python train.py --d_mlp=2048 --positions="learned" --final_lr_fraction=0.0
MLP neurons of a small language model. Each row is named by its layer, matrix (down: output weights) and neuron, and shows model dimensions 0-169. Each number is 500 + 50 x the weight over its row's rms, rounded and kept within 0 to 999. Numbers have three digits each.
A block is one neuron, or neurons of one layer that tend to fire together. Before each block is what it responds to, as a language model described it from the Wikipedia text at the highest values.

Responds to: Preposition "in". The preposition "in", mostly capitalized "In" opening a sentence or paragraph, as in In 1914, In addition, In the US.
L3.down85:475428522475541493380524452449575416510486464568468460550535516464463544487615481509562472548544507558494428523559542517554530604498471474536589543482451507534478559504541494484512522409632575508557664554411533448480526496544441439412531473445467505523473494529543512490495492481544582499435491442545521461586536587479471511466532506514502591474500505418476517448569500365553568491543469506446528530460572461378549426519541573435497436511426498476445554597629534478392509445560531564432564487518521489513491459
L3.down462:469513643478545514401449473418518449440580451496515447547468490497514557413563524459504451508509442479495465439489484599536519608465531491551521413518571502438456564545504482452419485521528486520629520526484405427433524535490535382479420464554528454588466452506500534605453426510410424582381435500506529449369509550460520432480466498505507538506580434462518522455479507505522526498460535485465527535462505445477561468480471520461488526461438446565525468598523480513399512517526598552570512462469460550475442467
L3.down468:505496481476586453450514509486514490527500412611458517509475529479461552466552562453468430495523519527495490396480532482440482511461461532512576495510511592484499536559559447461458513377462536540535528495416484439503563495483545509520572406536495447541527468502475517522614427503500506490454456518487545508408468584494488482539565496457493453426555537428488569498530500431420570570517460474591539482491501463549522451454505593568543525493600540451544509552482461526467509508525478518476557432466460511480494503
L3.down837:519485522488539431446512408464498516409491497574537517544526533476561506465521489482462534495426543530450431552524446521505544595489539464583509434483547487491564516567589533480481483481453454537589494484434448535499457514490503472542523524504456436539460463523529525469459481569458538494451508529497527524414460542443526429463445466383433532507530402503441557561438422430583580536483472503534487556567455468510516581457543474559493512568422472537573424523507507559385509452541517511553455513480405490559481524
L3.down1024:458512487490432560441487424479486643474512506416570544502498537540458545428550462536497532454530528525428457390485416407513552458548528496471555490562597574507407504477521414485440557570516446630630486496478541563579462461508454472452516468450473522470467503572417599415436530451559493374571514526476497505480513527540482573389518461519469594507529559420439588501449434568518559495411517496456484454535495417426463568525574436491466425472507387511422437568548462522418473596554473568497518565483519417474456535
L3.down1525:530495544565450524444560487588533511472486466440559519556522549467480499422475555499491456505494461463473487512493493516543508658499576416602512494485560533516502515535546443484508412571534653542488436495461535529542458541567583499523471498626544463434495507512486486535503518551548526546509440458468429465469427508462502527457533479405519445531643443558581527441571524479448472571482486496516512520579486538400460469452469483473496440450566484545452510409495500528458557543515444555601481527444508498529535500
L3.down1685:438617512624564486383471431443478534554461549515495505393577485547494535576577503526477484432541536451564514435534537412436499569482507549546457397462503510466524468452484497420449461437415411464446465493521401445578533495493490419479592513475465526653515424587520483423549521431559496417515488480487462551462549435540473527490500570527553562473513482361439508505526481573492529497411433564414515491459537465487531516486563477489544405488461543402417564574564487437474513514437543533532515537493426529476557521
L3.down1980:628469384583485512471441507543473571555523539570478516480563551560508553499495496546460512602434451410500437565504519529551486445401418390449482452471504501481505457503474492516446562360427490546525490442534514497491527531433471469479573481487565541409480587554590432494528544497475480502475561536509529581522525517492527476492425457507452522500531472498488449588477404537512514425415447382575485613448499551507497562518488436537556443493540546537448471578447493536490461451582450531497500482428496518608509521

Responds to: Clause-initial "In". "In"/"in" opening a new sentence or clause, typically before a year, month or "the 1990s"; weaker on "At", "By".
L8.down714:463428486467510418535430417553516430504498556572492550453532501574473593525537639524499561588482559501534534459581541488443519459631510453575460528531556482473510593458493530506470469467525503481446533464492529488448506497551403539533536503443461486557488453489429493533494472551557432467471550487570481397472506542581463427475543521487546479478513530528508516497513552448484544562650509483480583425507500491416511470534445496554398421427436381466576516423549493494482544500487471422518562556663468460482518462
L8.down746:483401461494483459555469443602548408492496510513468594523512506501500435459371573551461509496433545575438542421540438421397491515558640479535500588412480470443454523594430501520521519503531479463451544517480472526505568503507512497503454476550576519487497536382453489482531446511482527529361516463512497498533537540542590607445568474460476523426492501395546513514527481487529482466459503455518408454477573463546533472557506522504546469457535467493454497520498539418433410549478456487461551472532491515516508509
L8.down897:475543555528548508554500420483509533384565521591596475504479470494496453481460531558468524587455553501509414526490494489452471536563484441583472506472449552471571487436579587487434555599439484464528541554400475482505495413611557514480544529588505516569519510446471517509466454478426519453482601519539490525521452594535417554520475495512431486564544485497484512526496399383594506543506517554471524524514525603571359584490566493538435534488521439429453445494563523535394503443456541527543444553569431530595477499
L8.down1091:570490525413503487457539439454531522381489389511534540473534538407477475353486509453444470534480455535552424384470446426530503522515509477549524617496479501451522670499612564453453595508545478505538503524437527463467540412449620504551478433475477449518486453532524521521517544393451391581380463463499442537479509456466573544471483431440406443549538443540454488403405482563564493511595554578599484537470548468523415476521526549520475495550453524472509467477486469418427449471506560504549534526503360582449538454
L8.down1570:526468588501472483450512530429434586559551528373491532443478393417450450499430517461604467508446554507453487443554540492453571569551433474504419484524529544468534416474458461531499590432508563435468555582484451431482522495510402526523442537488537494534510480630441555557603478473492526526451499512383509432446421533551516510521527486443463542459444487506444471487575477418525485562515528538561532479551441567457447497452529470556537525537502381554478507434548441521457406555549486574533511490519557467527519562
L8.down1642:548484523461553547488539445496491538443412535458373516521465485495522583545546512464467569473445531514471432490522458495492502495506527610504458441561399401476477587531507534551458463453536603516512592517432483485565594511496520515484456601550486401574525468514485562458480436515463595476498482453522493483593518528535452487535466531420485559452512499459537436534476499613543537532462533594585436503435475532492509535552474556476538515549553446536439460474417457422491467544467564448479522578512507436473423552
L8.down1931:435468567472549470496437569513512580465451495435456506517582494469550479468428485498580488504431475609485566435458367499444476553536675573512533400413505516538528503503574453537470621538450445512520532428421457588453553493454460580553566522421481562431495469446438549521447462456529567427542531406440575540560545608458489543503496396443490527502475500407487441386523505499475530568443487524484466444548479492505501491561515529472483533472531517442512538505572501538400403595405536527486513411451459458547529480
L8.down1957:444493456560555483505477500492430488539489468478516536481449479573374531410484523457537419557493510516446496468439566492486523524436451434507416524464419485499525484548521487509420488402524562534517497547587549534588578455525493504449569499492462538428485509549517454415434637534467563537482504510584497394468516581483518525500461454467475447535529499466548525537475503518628488419471494489481444563474444500440506561490504489429508465546555440486461457429520421500459533432465433578543504464619489491507589494

Responds to: Before a number. Spaces, opening parentheses, currency signs and similar tokens just before a number in tables, stat lists and unit conversions, such as "| 153 |", "310 km (190 mi)", "for €550 million".
L7.down247:480514462528399553519466485378576560488585578472520500547477504515491449521465584528398496416520430576556512492550472458504419429508517501552486481533519545477525487610527477535613507478524606430431551458539520528530440526536493453410509459476504478481477389565472515540551501500527473485535465424474400504531474539517445393524566412455594509427487514478485519477475532630499589590490581495440538440477473426504524380454458485525485514470444483487443458559558495506513548536403437492464482496473538504516477483

Responds to: Preposition "in" openings. The word in or In starting a new phrase, often right after a period or comma and before a year, date or the, e.g. "In 1954", "in exchange".
L7.down709:507496491480498532511383534493534506432508406634521484520454578414470461516430544459646502574576480522532460472493471447499488504448480464507474537484513557532519550535529527458461544550456527572516651518518502517499558520520485431483504531481563409524514475473475507511530596499560498460449517512518498557568550513433484551607542513379512640567447388500559489418491470426423592505403424480574483452495423568612475531470499542536593409490482509470548537497527488578431463450476560466493586444579586512546542340

Responds to: Space before a number. The space token just before a numeral, mostly after quantity phrases (more than, over, about, only) or table pipes, e.g. "more than 400", "| 84 |".
L8.down719:470617475540490501518494491577599513546485570505538482529503495520515493561530462514546571454431442426454455461395382405476418532468530494526507458572408492513537442416519482480521426485557471398495601497559470487575469555501539477505545487601533487612587515429457423534526545535549518480511435549530473489502452485527473425428531503551492443432492544467551506378527528499517473522556645493422488549491507457450447493505572501543462561496539493551536463608528591438455549510513409527510456665436501537472547489
L8.down864:523498475434572465491570484508580566447473471411407434496440568454529439438463533552544572511537491487465492535577560454515461494591572463515419508470462409527489456547486480488472422575497550419419447467513518529532481450468538518468531558410466457498418480419528469567547554419551491449588513510527467508524421572536478538488541423367486537415499433391526459506538495556526477474489655541568400475522508514484437515476571521454457521532422468478513535521458499523527492472485554502408523487538549447481557472
L8.down937:505637581521485411472486583499510534567418467506500421495463468503538491461579569437488517500589491394472511466528465486516444590463495451491505473543517583514572489463513494569440470489434549527449498424480476564523442533522400474589496493524446507490466566550517518458563490497501517498506492518608481522521475389569475461586539515471550506505494515495619525572446519506515530469578554515436507583524446546610540530484476519606520569457452439534579502444483512529446474464512498506487445569521529538504452463
L8.down1027:484549441464610465511460433434518577491483544563438493489503476522543575523539546550460430541469492435497508546463507517605461580472469453563419511530468539433512507526575448525485529527517415492485510400487490542535477565506571504496517503486510518469451549527474506486585432556523573498509537482504523595478581510498526548527455558457568554543476649613433479547568591472475514559540514527412601487528455495481465484527480441554461498507463587411465432533503590569605489485576452568528476549481460462379513447
L8.down1074:612518528407486462454506434522509452479480481501458505459471499454562505493488653602484593526586579516487568549482532543504431511453567499419446485460548521534573541491549533551449406539527594452530499437523459609495452517484464505542467543471418495576449465536450449508461576482567521422470534508529492563495554470512437565549533558439488529472474538504509493432445476533431575402558456488430557471503509533533516486502474451511560542514489435467505467473459478470437508534466512483497442463574551463525481573
L8.down1345:556522505401556444452429474481465401466426484484467474524505522516556504558561534464608519524528472405451521497478545500484468541496490552479519537474466508433566511394546526564510445622493514457465582409447548506503424573428495513553523464535481480545510517493544466437488504432437529594512538468508551550557531525412474540486461615522484449481463514396462485461458480567477474469442568569548460476488425508520510608574538452517444490555474465459526547465448523503473459525482465570487457451548522459459434493
L8.down1403:548593512510455529525463449407454503589448441544421496556514514475558466480462572544449480466516481379425572520477511535513433569451612463470534507524361439464565429528644535575466422510561442456450496481471511453541500548471640552499486462477457473507506514569471555473510514502558467452523461532428441484591446491479472580459455557451496610482512560491611487501393495499490565526537478486440500466525496552422521496464512494514414427507529473515499460549543402515597474479467514482510477456518499461524547431
L8.down1853:430490461456559453457491494545478521487451437476535416516474487456460574507415594506558403521517514464404533520542476537609471485548426514458556497478442428557478450482586470579517540476530440435478584429446450549454409568514495507441443542564457524613546554525402435569534610566484454403526399467450431479464464584410432444414555510466580554461485543487549546534521534525336440460446531525498463533484502497477542466480540421550506420597446459542538441507421493480452407492442536470523402476479468522505539527